Weights of a small GPT-style language model, trained from scratch on English Wikipedia.
Architecture: no biases in attention or MLP, untied embeddings, attention and MLP in parallel.
MLP neurons of a small language model. Each row is named by its layer, matrix (up: input weights; down: output weights) and neuron, and shows model dimensions 32-159. Each number is 500 + 25 x the weight over its row's rms, rounded and kept within 0 to 999. Numbers have three digits each.
After each neuron's rows, "fires on" lists the tokens most often at its 100 highest values on Wikipedia text that the model never trained on. A number after a token or word is its count.

L4.up130:449471502506505500500464514450473473524485507516475498503441526479511561500507473479495484439472465480488457480490485471504510502505529485520456493460514491487516516483483490501519462468517490496500482512525548464481494536494508467504526537508500505521493539471496532491488506501500526549474519504491501504484494523479510490486493528480500567529549498451531500457554469478497471542469
L4.down130:518514492530515544510554465530523512500500483482526480486504516440445494501549511496515469522492516502502531548526502522522494440482498500497493492481479508469484488491472470524496510494481512470480524529484530521455522503518498474497514502499500504537487471497509478449521490498446513519533496520439516438507439526497527513525497513469516480470541499485534471510441522515514493526470
fires on: "b" 20, "ab" 17, "r" 9, "ir" 8, "eb" 6, "urg" 4

L4.up38:515476499512527508534517482487504502475460508495489486517461497558488526496549542440471492447499503499500490505506495508480501468459483534531520509506498511512462504506461517488536494477477492536537491509491460520499473493472460536492520466507477527502495481461539486483543497503492513546492491474533502530460459513488510542508445510442514513500484473505489494469461518510509519580481
L4.down38:498517494477498486480490544457513532515460475540555524478502495467486498497480484467514514522486520498486538478530478488566512478524485527500492524469527474531496476456506488508551484524465518523523559500501463497546502494512521491488465487510492470516519506520526500475524478472489526482526493486479457458447468490514486495511464493503524478522465487527484487499520450502502523525524
fires on: " (" 24, "-" 11, " \"" 11, " |  | " 10, ", b" 6, "—" 5

L7.up485:494487475536484493518513492523501471509513505470526499491527517475479543466511517526502488528476477449493522473514508476454487502513514509479508490542450488515473516508482513502472447537504474476472533522508494506480494555502527505556503515513448525500478487499459547516524515489516498527476450487485530541481495461498535545510539484512533542502475467500497524522544482494470487492474
L7.down485:492515495488494496529482527506489513445469499499498485536511464474545494504506512474488512498523456504473544476496499488553533507553539504523518498537520487539517525503486478519539463506471459546512488513483500483451476471526487514477505495508497519455500539490527426502484501515464507516517503520487520498518498501507465503491511501481484481470496485483467499471492499545534512517517
fires on: "ing" 20, "om" 12, "or" 6, "| " 5, "m" 4, "ur" 4

L4.up315:498476533516500489482462512501482463537437496512526483539526495527503526481482537551515506454474489493502547465511487498487465485490516450518487518502501502464456499519534521478464492540488516489493496503490485474484503507469529523527487559568474561488516505521475510505537536481506517536418500495471488513528490500488529508532512509470526491479497495508499472464484514460473527471458
L4.down315:499470536458520538496494489510507474518472503526522505498519505486498455477475506523496510545528450528500494486489539448474500470474463476530543510488506524475461489510479498548527494512487502514490456518528528508519483495508462521497503515520502454490522489470496492471517505446547503533528511519506499514527559532475486504504523484526471471455489489527447491513489502488522496515488
fires on: "\n" 48, "| " 6

L7.up635:498470515488539532516479478512482473503504504507535536520509499476505552503524538496523502474464515520538513447486542461492505474506536463469547490484486540519494514518488481525458497481503487483468448526544490466519490514538482566453490503543532526533497471478513468488452533500538493505503494484490508504489463481525497512504496502489514471490551506534496476484548495480481484533483
L7.down635:518502505521484501527516492505539513526487464515542452459477556524487471525524482484498495468506523471522517476534496506533456524492466488522467465541491535487459511529516550478484469490552513493487480506492492490511496494479505528506524516494477546511487490493483517457539513504508531505498531518468492508528468539470505477526486506511515555514528552519520487469467489540526466482452
fires on: "t" 32, "it" 13, "re" 10, "m" 4, "fect" 4

L4.up424:525454524498485479480493518536514505488483506501520497510506477480476504456540480494497504505536496478515542486526471553539489485469476444521510489482470537471499514502496470515522502444477537503536536501453511485496510511484572500497522510545464545513492522523492514496531542465491528522511482520545493518549491524537512514510516515486484474525491457474508515477471469486471497437483
L4.down424:503535514505484509491498527461487532514505502482518550477443510507507525528481503470496499527523493511511550475510525492490521590528524482566499519501516446490500520529515502509475460460528487474487456523530512529434451490509476514473491502500501503489507494498515497496472496556495522509514491493541520454476479498481508511501508517469541529517550508499496509502488476492490509469464
fires on: " G" 14, "-" 13, " | G" 12, "T" 6, " |" 5, " (" 4

L3.up533:494474526526488492492489490491505466489489488461500472550503488480467515490481491498513465482521502503516468446473504521512515483472474506514518529513475527459520471533495522526520515457502482505501464479480516457494498523472535514518506472517485526528515477462473531523489506493493500471494503487479553514496482458522476506544537534506479469510480512467453508522495517458502473579506
L3.down533:479533498501512498476544490519439478483525514513502497468483490475531490493525504510520539461433500533501536458485490516512516488530507542502485471520534497563527476473515480460497519499489488500508486458493528496480488525467508482521467474474500475495493481489501508571497534513522454504513478511518497433520496487492483483509569519559473500531521516490484542529481512465491507501503
fires on: "." 63, "0" 5

L7.up319:521496500529525527515467478503499461482493523547509477554472503497456507508516510505518477495505557484487510455510520494499527481524505492522494477579492501487507499508528496465459543479495478505478477490504501484506487514500495521514493569520472491531508537462492502472558507493544498508455527452514475502547479467487532486500483509490475499431523516493493483530505509480486485515474
L7.down319:503478489476445502541499470501550527512501485495482538494473516492550501504460483504498480486493474457515457509509468555528473508477510487472554496477479494513541543494479487523496480518503507474502495484488497480458498469526469503516483439477521527497494487540511459521531468510509509495530504497517580502507457472492509501530533472515539539547472501501514498484500523488460489549539
fires on: ":" 24, "." 13, " |" 11, "ical" 7, " and" 7, "\n" 4

L4.up4:463471536524502464461474513420477517534472476509485534476506492498484504512523525459444491484518466524533490494486476476523497504543506482505471533515454504494507504508504475527524492477511472493511507482520502482517512496489505480487520502531553515497471519486503552484545540468493526529501510500475478521498490503504495499528487526476473535511494511497485472512547520449501481540488
L4.down4:473474505514496509480476484453538488525511472503535486516466539490510488509439523520511462495520533498483524536520491501455504463497490480502475477497480506484485506459503481474509485500531492479505509546517482492488500487456549477522476528531530523510464489486490486492451484529471487529528502510518440486483497513502592508498486493481497506461542533534532505465476483501548527507522
fires on: "m" 23, "b" 17, "r" 11, "ic" 5, "g" 4

L4.up20:462500492527570497535498482513514533488508472498507514466491560492521495490501516504490457510501504487471477483541509483482521482557531515506484478484479490560481530493500508500495545448495508505521499483523524497459458494466469513533473464521492481512488476486500522493486481469443515537497483503509544522497498522497512501506538519475502510503528489466444481456489528492504472503491
L4.down20:537500490526493503481509509506488502543497467473521489528477517514491485511508518484504472513526514467524475543491509497514531472514497505491480489514496520491508552488503542459504502507537480518494512483508517497449490504500504509464481482542447481514502457480474515502501469544437493522515535497484547486503477490552515499473517500514472503518456504507481537468499512481460500475533
fires on: "an" 18, " head" 9, " com" 7, "re" 7, " working" 6, "air" 6

L7.up561:487510497509503529546484415444483496491510509477472468487499504497498507498519556478500491500482471515515539515486502506474475450488494502480447540481440508534502499490498511531461515527490531513537510470561475497492504524501504483502484496517503506488482487513523533507460538520481511553511464448515518469469483495511514515472510539504513514471522495536548456482497479486482451500469
L7.down561:509471521545486486498500519467534496477497511504509480467505506505484537514498489542533516499504477512475455489515549500481536514481526467508472493525511485503487514507463502499477494483482499490456486499534532499452503492486517478475496515518526498506462542536445531519475496551481479525474530472484551511481450522480450498498522522479478524526493522473527472512525538531474500454477
fires on: "1" 21, "s" 20, " a" 10, " to s" 8, " t" 8, "6" 6

L4.up90:512451514539467492483503501448520497515494512514456519499505530513482490480535519472496502501508511505443524528475493493503474494492499519506451505485524525449457484483475539512467479501497535472517515483489495506476534522503523514546520472499500465526522493490506488465561545524463489529486513496470469520482485476477506508481524492511500524491523462497478465470547467448508514478498
L4.down90:464507534477521470494517510513534481484513504485496459499527480486501469488488538539504523525522520507548515505506517468483519491505490460489550510509517478512548534543540500471515477510530472496521539499538524479534502513509511465528507495501528513486489460477517465522516534432521475456511464491509508466527474525445520516492454510512501477522467476475519476548486516504497488532504
fires on: "l" 13, " fl" 11, "r" 10, " L" 10, " " 9, " tr" 7

L3.up518:502479471544524525468472470534454480510513471477495469475502493523479488483551497477519470485505476536488485481480524480472498474487550516486534546522496464497513460506509500516465517519499494520494488513488499489483476484458517529530528473526525485522513519431470535484442509525497488489523477488535520495496482454568506504498515429473541516487484515481503463522485506465522523513525
L3.down518:563458486509484528502486500487492511541490503500515492529502444502502469566529464478509509495521482494481475521500482532536459531457465487522495470507517507519508511459471501496488469521498491481524542484502492469518484497508531510543499536479497472467530529567484488513467538533474523473543520560472509475508501501518480460519444503538497477525485518507527522509514482450505500498481
fires on: "-" 38, ":" 12, "0" 8, "2" 7, " to " 5, "/" 5

L4.up79:479474502481483514490510471450477469539479531560479464509475481486494551478519490477485528474519486485510504506490483485538529509516469469510503527551492516490498459483521499550502539505533496490487468486521499538466523542498501536488554541513491537500513528460522495474452515487507542491512492481513521531486504456517484485535476561533501510501485485497486470486527466528510426502500
L4.down79:451517516487525483505472532475499491533481474527486461507511505529470500498506486458472492470507473524496483494476520508517512492466464463490490477510556475529504490487490513489491417500470519529511489521488465499484529520476505548494533480521485483501512479518485512498487513463514512532541524471501488510529623504516514455514456483466530499512548504556510504518519520493487487535503
fires on: "-B" 13, "B" 12, " (B" 9, "==B" 9, ", b" 9, " and B" 7

L4.up612:463511536517479531545515484468485474533505470484487472480464511508506501487505521511471506478465478492462495536506509485489462517496459455499500488549517512548515483497522506512465481479496537498488457458525490511449468480534477479527453521533490497514451525505512482528509493492486503525497528496491518526496475543474473464525547504523518495488472492494509484481479499525514513514512
L4.down612:558526483516502494560496544552496529472498493468509507515520473522504521477488526481493495502477448496514496526479515524491529539481511528486485515492497508472481480524546471532460518471496471484460512513468496532521495503473525557507522473502517518510499471481505513476511488459506493438492534500459479422477514551494495541504509471446499496526507480439522531496517474498509520474477
fires on: "end" 15, "ant" 11, "id" 9, "ed" 9, "ort" 8, "est" 6

L4.up94:518501514518480538527519478490468510490456483510478484492490448494477506501543531474494545516498487532493522472541537545491523503523496470488517466512470537476468488523534523516491540540516520486512465520493480478512474489472500540515471470502513555514472539477539542496501516459499504541486472478540458515533458497480513535490472509495506536532512457473449495498467520528467471498483
L4.down94:500497508501423511478526511488482499514486512549494492490493503495504525484519466479486531451503539495460467531480491492507496541473457487510507572490526534529482524526445447522511523492568506520491443517549508495484519520481477490525492522498534478504543512534514492474455490467505534490447506494511508490477474512532509512474500488524465503472493504470512468462506504519523475528503
fires on: " of the " 18, " and " 13, ", a" 13, " to the " 7, " | " 6, " over " 6

L4.up435:455481523524474512478472500505509487502472543488488472524473488495499532454477495525483544534489514474484518450547499463478523470520536511480515558533469510505517509513502522505532557508465525499531523450526504504491461523469512464542536471500486502485507536473484491531495533476515492541503503476501509508502482467528538472519476475541509492539508496521482474519485464559495513544462
L4.down435:483476493496508473492486485462517498486488526486478506527532512507492474463529493536541467479488449499522491484494501487564488509490516537527490450515447477512454532472510513498494528484498473488516511567533502483509521494491484497500530536563515504486498508511505457510494461550498501479556520486531520438480459527503494521499490460492515533432501463496471498499538468502519485473506
fires on: "ate" 19, "ing" 18, "ated" 16, "ve" 8, "ating" 6, " living" 5

L4.up485:493485469523496468530535511453481458496505494498480492518495512487493497497520493470517477509503512496501466495508463492460518476493524487544515560521475508460510502529509508533514554452543492545528449503514520486497518515466481499469525515490517480506487477454491572509488504513509525472529519510549512519527495490541543552475523502499506517476483468487521497497476501509526468480516
L4.down485:488554484487520523492478499521516521536506504464534518471469487500496468489497496461500484527482515497557513500545515528534463510508505449497497483478481504501480564487520506472468499495472450434519532520520523471524458491434508496518465499498515508485513505551506490516523460485511534528488499520522531455491521489503484518507495487509495492477519504490498520504504507520472557485477
fires on: "im" 32, "." 21, " My" 4

L3.up517:500487482501512490488451512550477497522523508512511443535466476474501503491491469512464550511482475489484545453520507480518498493539476508497492520498473519522519474494512482505540533479442487467517453484511528452520444466498491495494508495495473515512496559542540499512535482495501489496505495515514440506512496494542494474535478512499511544552507490506497489467499502518487492512471
L3.down517:479476490552467511526498475495495482480529534502464541488533502465472509506470514518471515501483465500522494537477486512488460552485492501479477499521527472500504492500452515524489535484515559498519514537447500508499488477505519529455503493480525451459517461492492515543520544505467461476509481495504513494496497474482518517544493468489516482525532529523498461502463470515459477503529
fires on: "ic" 26, "gen" 6, "ous" 6, " American" 4, "etic" 4, "um" 4

L7.up429:526482514489474520540497467520451472519494530488493500541500504524537506497519538511494493489467512515543498506489487498487488477500536514535507547518511479523530485485477496505506491472483445467513482466507505513527502520483485521528493441501446537495524462477502539509482547490481501437532444492497522514474498481505564519523466531458500476468530520497452481492460468524495494512488
L7.down429:505484471489505485560485495529516526489528514546474529484514507485529496488490506499519496482517487499521522525453521466497473496477473520483518476500488494537518465475514497521500494483535480527463468491485444520517507530561540465477527488494451496511546508545505494520490460487513525491525511525475477498526413485525493518529523500514498472508494509565459496535512527483499440509501
fires on: "ed" 25, "ing" 22, "s" 18, " =" 9, "2" 5, " ==" 4

L4.up10:461463478499521504463447488516485493504496500539466478506524489513494522495497487530505517543479515484477505536519478468519504502505498467465507531484489519497512481471459526500501525486486476502554523492560506474537507495474502485526484517521469538502465488486513540499527516434484535513469438466502540522499497453459503510531488468475513471512517478496507494534485513474503467515495
L4.down10:479508499541512527466507542515482519528481535493520480461491494527494525506515467472477530488492484502509424491502511499504478546499478491471511526517508507488505533486449510495505508496526507527496492529532502492440507514519514481523515488492502528473511481493472480460497497531461465498508502455570489422484496492491502509464485472503489496454521570510486542495512461497506486511519
fires on: " m" 67, "m" 7, "pl" 5, "or" 4

L4.up517:494487498475495509468491497519509457515492478450491523505534502550510533499513438508475498476523528534496508525515459492526483536504488477490451454501481455487516475494515489546489530478505516503501497474509486518452486473525446535520475499532477469556481493472499500474520509487528507462481528474476470543572485482492490543482497502484479509519508463532471466466503474496525527501497
L4.down517:512545483513517498488473542481475504498494530552474505477503496494514484508487561484522557537478493445492521510532522482513490510501521503520499516470504504490483514469491532483511537493478501522538499497503502484507496487487527480507500518434509519503478508473483497477529475479495462516496454503521516383487561472492491488509533527457464470457496518511502500513503519522493497494513
fires on: " d" 47, " res" 9, "F" 7, " w" 6, " D" 5, " public" 4

L3.up584:482477542526541548501495497441520484501510542442496447545463496516508562498509479508515519531493482474506513523517501442496470488480513494497507510457473474512502562495512511485459528464480477492511505461503521489459497514510500490527488560481511521489471506489529505533491459485504496531477521486530471506482479495485550462497480518536514515525509512480504480493488510508480453494483
L3.down584:521479516491473495475523465538454515463468523480482507500500542526506540530527479512525524479487506513498476512506507529490548496493479510494459462497497492495515484488504533474491526472474489522512495486482504526483505527543491517473497495509501485511480469472533530531488515508491436520497496533533527394544529478428507481485528514554547508518501500488511499490463543477515486516518
fires on: "ant" 13, " Governor" 11, "ent" 9, "ate" 9, "od" 8, "orney" 6

L4.up614:451487541511496539519496462521524486508490478527488552524475517518491540462528512465498485518471484469506504483531494466489531504521498553512490480524485492536458497501502528520506509550476522491518525450470535507522493444478510477516506536499514522490483497511495458534461531475481511545444502478481488508539492494516548502549471494524502528537494501518492496472480438502509501476453
L4.down614:495494477504488498496513506516489487532467526519484541479503502538537524512509493487488505513521521503509475459494474485524513511524492529468526525484557521489488511510500526542499490501535542507456464466485516535555481458541495516507468523499504496498488503461525483474486481545469546508532485485532504465542474493499482484521472472545467529500509509528483478503507454463541510496508
fires on: "ent" 37, "ust" 17, "ind" 8, "ate" 7, " just" 4

L4.up30:518493518489529525529489485514428517526477483524487473492526518583504549506482513522513514478473527499453546479550496529484484492508530469491514480495477465495535516470471490515469488510494467464498495524524494500486507498495424521503483487504442488502462479506514473518513489542541543548492501489462454529524469505484519528503516534449506534519470480479485467467519445477503507534503
L4.down30:512460495486506516468487489494485519500487523495496502499500497514527521550503483500504525454465467500494497515476520509523511462477486503484547485512498535498514505462482490492528479505530489478494455501488535517530518520489485489526513532493506562481508499476506508435473491493540573484527509535504450533479521517492532520457520485524507536497446471491494510475496533449514501458523
fires on: " O" 20, " d" 15, " A" 11, " D" 7

L7.up587:465474513511526534486480487492484470537486466503511477514510482517473514520496457479530470514510506457509519491509481530483480447538546543523483499501516506496507487510505513539502486482446523515517499489533508467471485568492457491510530491488471537563529497462525501467498498488461554546470487489543529492510479505496490492505510498521541496511534475487460523471516499488504479486529
L7.down587:516479503531493501504485512471518477508470514473503527504524463508492487529515512505504526524477529522475500460482510551497477525462516453472531475497523497469507506497527543507480516496514479475503534480520526510527515469507494536496513500578541482460446498493505529496498479535484500540483505506513517530502447470519476544515503467500506499483495469489460458528478489521515493509450
fires on: "th" 14, "c" 10, "w" 9, "p" 8, "rop" 7, "d" 6

L7.up35:492491504507497454532483493460500452518461511514491479522559505521500491493496539495480539475483510488492464474504435486502499474496485509493519486480449481456534504508470499544557512520509472510478481455537491491471483519518506479492549490506508535562513493471506533510505529489532482513512463486558476499485521496481500459537536542454507487507458479496488514473513488502514449494492
L7.down35:514489527499469489527507454511494501498485507479490496529541524495526529530462532501516486505471504534484504503474512470489482514515552478522526465530515498519510522487519487461475503503499485514471517514525491538502507522534467469500479476527517501485487486527436549499563495502493484471512506518518555471453373488475488485506509469512473466479537469510482527504467492493513489511497
fires on: "==" 19, "s" 18, " y" 7, " singer" 5, "HN" 5, " ==" 5

L4.up136:475476485534512446487484434494514460522504521470502448527537512519483506501499473428506523490505502512460479526527502495473523507488539516549498527490512487515526470500501496523477547496497501473570480471490456515442506514477482562511476471517496493523433513467519489517515491515485522498500457492493501497507474459563515477512499517521515512511483478491491468483494504469507512526522
L4.down136:466486531500537529502496505458486519484508450516477486516506508474535534519556487526481481494500515508487486473492541497455461513526508498524464523522492485485517508524534492533455497520511460476503473506523514480452486483485492503513513534490495508490499538494548506483462541488467483535471481459500516439508460462476520485533493518519537537484540511481484533472522467482485497485502
fires on: "-" 36, " (" 23, "\n" 22, " code: " 4

L3.up250:492479497544523487527480465492498489480469518477497502522506473520552525454464542462479499500471518493501523497511477442418480481488533496496468515532506478520465534525512466453528531509513499513486490497531513508525482508523484530524487486524497530482485487456468524540550496514501474513477510504490489511527495480480529522509501492511531512499468510517552460484461475510532503516504
L3.down250:522443503485499494473511514494522499486522534478490534561507505497489532507526480500464553512548539514471473502497469496526472483446463498447524537463506489496498512537510541534501453462492506489516471507512512561494512509492497517484534495482478516470445465493513480490457515528472506442515510494518507527470476477519499498522520491463503552476515489450470486501537522501506507482478
fires on: "ing" 18, "ed" 14, "ating" 8, "ive" 6, "ate" 6

L3.up409:491504495521566517495482463490520481471459534494482504498438502506499515484498494461494517525462519514488514546537507507494528503487484515518490523525484470496482508478503501525457464475518474465517514501501530494473511527492475567517508492510494517509482520480541543412551487514515528501474477487507497479482457509472522501522439453496521491505486486470513483462497481539513537516449
L3.down409:464505483471507479477493537552493537464482502479519513473513496493512468505530477483525520463472466510518479500504521487495491514507419508513505508481501526532553494482513472531471495531480532504525520449514497508498533482506472491482489510502527495514500480504501550508469525471506532505524517515500475484511413509465506517460504490532518482492499523547481489513504501515499475523524
fires on: ":" 25, " /" 7, "):" 7, "); " 7, "av" 6, ") | " 6

L3.up448:510466479490496488550493512531486469500509505509501467531544488493492558437485479479509482461489506459493519512497467561493523451484447496493484565492492492484476480480522507502486524509503451499526478519519448478514454547514517550480505494462489520491536519520530556494516454484499513500486492481476496529513494495517507510522489463495452504552533481481533512516501489469506459532475
L3.down448:500541487458491490480535494521493521504490516464552523497514499523532524497511501485512488521493470515469499453503484480517467491504529494450494482529546487484448505487538491479499485479487508506451554502436534498480488481503485502490482461464512509513496496516530460555481505497486466546482479514505537452531506480522505501469476495510553497550522557523553518529490503490504513528495
fires on: "il" 14, "ra" 13, "id" 13, "ro" 8, "ip" 6, " o" 6

L3.up21:478487570517471501504490467534506467511446511516494494501479550522528518484481484479513499449477502469507524485504482498474528480522500509520516503479465525471488493477528515521518529464498522500487505527487518497516460510477509486551493554530492529543483523444517525487508524486514482554469510485477535512508506479526479525524471537483458518542511472518484473463460448502494533530442
L3.down21:485505496523481450545489526566475483479462541479529500517518543514494450471496504529481513425501493542501469516539496529518511500495499520500480526498478498465531493488531478495529529505477511480504474484500512483511490472503502510468477459533503511449512478489510515506529503505557469499485547572518485500484472556521499510530534509519526471473502515499504478508482485500520517488485
fires on: "/" 22, " =" 17, " and" 11, " /" 10, ":" 7

L7.up430:510503541498498493499499505454495492495433451501468491520506487498505533485492541532508494472530514535520524491504503526467508469544552504493472524502492494522503465525518545488467502503523421549519497467489507469471484531515489529497510498508476504509467485471525485499516550461452497541510501489486523503516485477529509523503450544482514508459536476526505483496505529494487425491493
L7.down430:549516464545532529510483512476516482470494453555486482528495515489480479498495545508518499492472492496502518491542507519490560488518510521488481498443521467483488495516498543511470485520527455536491500491480465507545451481496508507507506509478521495477517559516503479506546523465494474492476497540475512490484486463530518494524492474506516515500455490538450506489535493558478489487527
fires on: "2" 26, " –" 22, " and" 14, "er and" 6, "ing" 5

L3.up238:513491537528522474542506467496508503517516486478445498490496490564506487486549488476494469455512504539491515460526476445519496467506499465486534518532428493527452519541534471549483472486509487510492443503487497501518515497540518536441511477465480522504480502526509537474534525503489498521489485503526507514505506504496499514491486473517463486521510481497544499477525466546484472535443
L3.down238:503508534448503471488491543480467522479495517484509492483520461504509501535519478482448495481519541477475475484477492468529487529463485507491507521530473515519497499503503484517486512541549510508475531518483492448487494513508518513519495482452512451472494492535526474490504498532488524519501478519507511415471580501499472511507525485453484507475531501494510520508494509505491525541531
fires on: ") | " 21, ")" 10, " to" 9, ") |" 6, "\n\n" 6, " " 5

L3.up500:501501479528532500515496486477490459485508544540495481568515537518515520475495508483474514487462492523552489487527497493496503462547540489460508541496520472508422519510527509440529507478509489502506510477525496503522484516460483520531479476508510513492482503479468484463484547485444493528464508529501462503477494493498519534456490495532526506521501476506501471446479475495559513491479
L3.down500:519470470492526513488500508536511544485549466495504519518532470465482485472494499465523512520513466499512508494474510502487501470442479467507536486495492522517544476516525495535483461508532503503493460491495515507524496515539543517499509524527472500504533497466501502504479521526555490510505480498528472519476470487513481464510548531489517507514471513539455475505532508449437468508479
fires on: "ing" 48, "ating" 6, "u" 4

L7.up458:493460529490561476473442492501483491500478438525510502533493533519527539513508533513529505490559493493510525479486545501480491465544557509508504501483520499507520504489512490510484485471462453506486458489526480478504509526489477500516541496473487493498472458494534523473496537557462492503512492474520485513477495512481517441531466506504484492491445502478480455525508500456528486556492
L7.down458:515486496514511527495509514440470550484461485474514513527519480498482485523490469494487530510481491536489498484502492520473512505534487528472513477496472483461490488496519474513516527518490478478489526488459501514482469507562496542519490494492515514513455530523551476510528502496511488487473468498498469454495416488508472485533505525494520495514470494511527490535500535525501529551461
fires on: ":" 25, "p" 23, "c" 9, "′" 7, "em" 6, "°" 5

L4.up220:484492534482478486520521499540466488519502477500522502505496540522483461482522478480475548486525517467519508476495514522484503467489506499512500479502441525484485498496556563534510516490436504479500429488493513500503477528497498497507452527515487535559485500494483559517513498491543520529474505503479458514512469505494513500525533497461512499497460453537494487446478476548504522477517
L4.down220:514557531492503514468520458515483470480475483448484490502494478485522506468511515536491506519506463514499508503521563504496491551433490494507501475518515525531497486526514476493495511488501524458477476530532528480481498493492455481519532488504473512532515479469472477524493450498496481512486506506502497497521581518489487445511493505498473527531441533503525536522454484544491490498497
fires on: " '" 26, "/" 25, "\n" 21, " $" 8, "–" 5

L7.up524:499495549533494483496532466473521498488452474518492517512494498535522548487470501495498549494541512499464516495494505469493538494548543471526530553501513505479488516527521509524455543449508480487468466517493473496484518495510510499532532468517491480503469501457483539496551505487505516522503547483493519516518480485511476517502487497487498522446530488478451453500496479464537499497470
L7.down524:519536490502502492524524511511532516507473481496481508506473495498506513487496518513513463540471469510485484501504460500494555513467511502539519491476539517511523550516475486489479487458496477491505493534536515464501444458479489484506486516506531518491485533462507502498532521539485462501462520513518532460509556471491461529498491525508533522538489503496494532541547527479477491454439
fires on: " or" 22, " -" 19, "  -" 15, " –" 12, " in a" 7, "-" 5

L4.up276:498490504491512510544518503572495443482491498495470487444497578497470509447499469456496513495519516514460476490508476496501486484513490545525506505482524490522472492498520502508493496508502499500521479505495531503457484495491498507517519539499529475488493445509503492523511512506532529521510496507521483493477486581518470493483514506528536488530493506491562516492514506442538506524481
L4.down276:488535476513488516464534464495526509524493530487518503534522494531507471523450492489490454472539538513488478487444524529501485495491526506496499462512482446485454510506494520561469497486508496485483475532516494485459499535500454530525500463515538496456507525481512489494489509516534483517514497539526492520474486468496540498481482490484495477529537496495468523532510481506518502519533
fires on: "ro" 13, "or" 12, "il" 11, "el" 10, "ul" 7, "y" 5

L4.up246:497491520499472539531541493529489498506522494490457527516529504521472530493520497538519497480531536473476504514546482484499492467503465526476523505510511444468485507534558505517501493528511505491516465517500497494470505535442477539542474520517514507555474511541492479529491496480479515575480426463482516515534486522523532505484498496512495486478528505469505494505492489501499485473500
L4.down246:444509483479486512497453468483464510497498530497510506486517526515494469470516473471490508456475529517508505516525515498456474510530491454494528482506462470471463531472473489500497494527476474513479530524535550526529508470504543467482459531527472517491502506517498513516494515511529500523515534527499477482484576487511502551491451484449523487455491473462495489512486501525508491494509
fires on: "1" 35, " the" 21, "ent" 5, " of the " 4

L7.up149:515512514523473544507530489491476482474437505520481502509488510497544565480514533534483505492498471538453504474495484467488529487492528455523511522526481491503478526547528534470459554494537511460525502500506478504503499476472465514537524510499491502512511530466506505511553501502494475534485472459469531492515495451489482520494467499491524515509561469476474474527481491476501520505467
L7.down149:534563502505498475508518494485512489486517518510518514489488455488538497498495491518488473534494477488490483491476473500508545502503511502519514490519513505479537520509520518502496505519504494513513509521521485503484496460506477483509515486508495493490467491481508492475499491505449320484478496482489531510503614507482496508520511488481512514528506497484510490502492527477526521516438
fires on: " as" 45, "," 16, " without" 11, "a," 5

L3.up298:519490528518488481521475485524523473494499518490488479494507498502485518507483542468455504510507528501520495521485477495520474497467497494459516512504464493507483520508456468473479448493521466501495472487549498497484505479467508516544484538511465484488473474509514529471529513515512508530507567535490497519499485468527528496485499510518470544507456504480483444513477474451530467536454
L3.down298:498502495488509495530523493513477494478529504504519477546453493515523520507531500518495535530530523568482466475496497517469425489493491486471509476495486491525528500512507487485514500493504499492497510508484529492477493471504480520499474476514513507531512495524478433473505471464536480506489539554516513405473519541531488467518494522551506505510496473457489527541486495514511479508493
fires on: "1" 25, "u" 10, " La" 5, " El" 5, " Ter" 4, " For" 4

L3.up163:490536535507472521492493497469505508509498489524495486512477544513485519495486478502475527529510456498497499500513449464467536503515573491510498530513496467516444501470521488538490517514526470477521542447542477520490505523485469538531500487489470479525461484516506537460535474497513518488506506501483522520500485506485476500525514533470502477475495492523514452497499489509522490516489
L3.down163:537602520512499483494501525505505491508534494486503503540455469472486518506503487470479477524514456504493518500517488460509515525488504492532518494449496534495494529502515535550488518538518466486493486523555495514490516506500499528510494485460485484516470506511483557489490487491438453527526505511527493434506533524521466500487487483495502519486465464513525555506472533484486498541485
fires on: " oper" 18, " form" 13, " ch" 12, " gr" 10, " inst" 9, " cor" 7

L3.up465:484512506506513497489479517506501482514531534488473514499479528522539496479520492491502539457512508469429472460481518491466536487524482499499494528500466445502493490485543530536502494485487492515488525485503489495507519518490489497507513471514517512529497531489472504521514474495517503474510455459483531504529482512494456498538521474495455506504464486478535504516560526520461504527472
L3.down465:479536528511476528506528498474528564507552495490519493535491448500495486530504496480483462510498485507508489533497507518505466531499462483520478498508503520484528500549500460516475491503550461475462518494468515482511485476476528507508533482531501482516449529514526511523444517557508513486507491529477487434519513485554500492483519456484463505511490515470485544495520468497525519535537
fires on: "-" 27, "." 15, " |" 11, "–" 9, ":" 7, "1" 7

L4.up292:501469494495521478486509462488527500516505534471495489515500470497498536493564516463480545488498496495460483522497488525495528483507512451540497493512462488521505574514508510454566511480510511498519491518469470508530506512507444525523474502501509509539496471475529511565512508481510514501512476518505491533495461475549496504527468487483531498519474462464509496517491483544475492508526
L4.down292:488550484497515496506486486498455489528483488527512511495475487526506521468498441470535473514488535437530501509507471521506512452503506498487473510505527528517533517537473467485508474528450496538506483536451518495541475502509490493528481504507484492512522532542528465470526481455476560475523486479457509476505493491516514550443486474512516514520503471505495480468519485488482520540530
fires on: " (" 69, "-" 20, "ing (" 7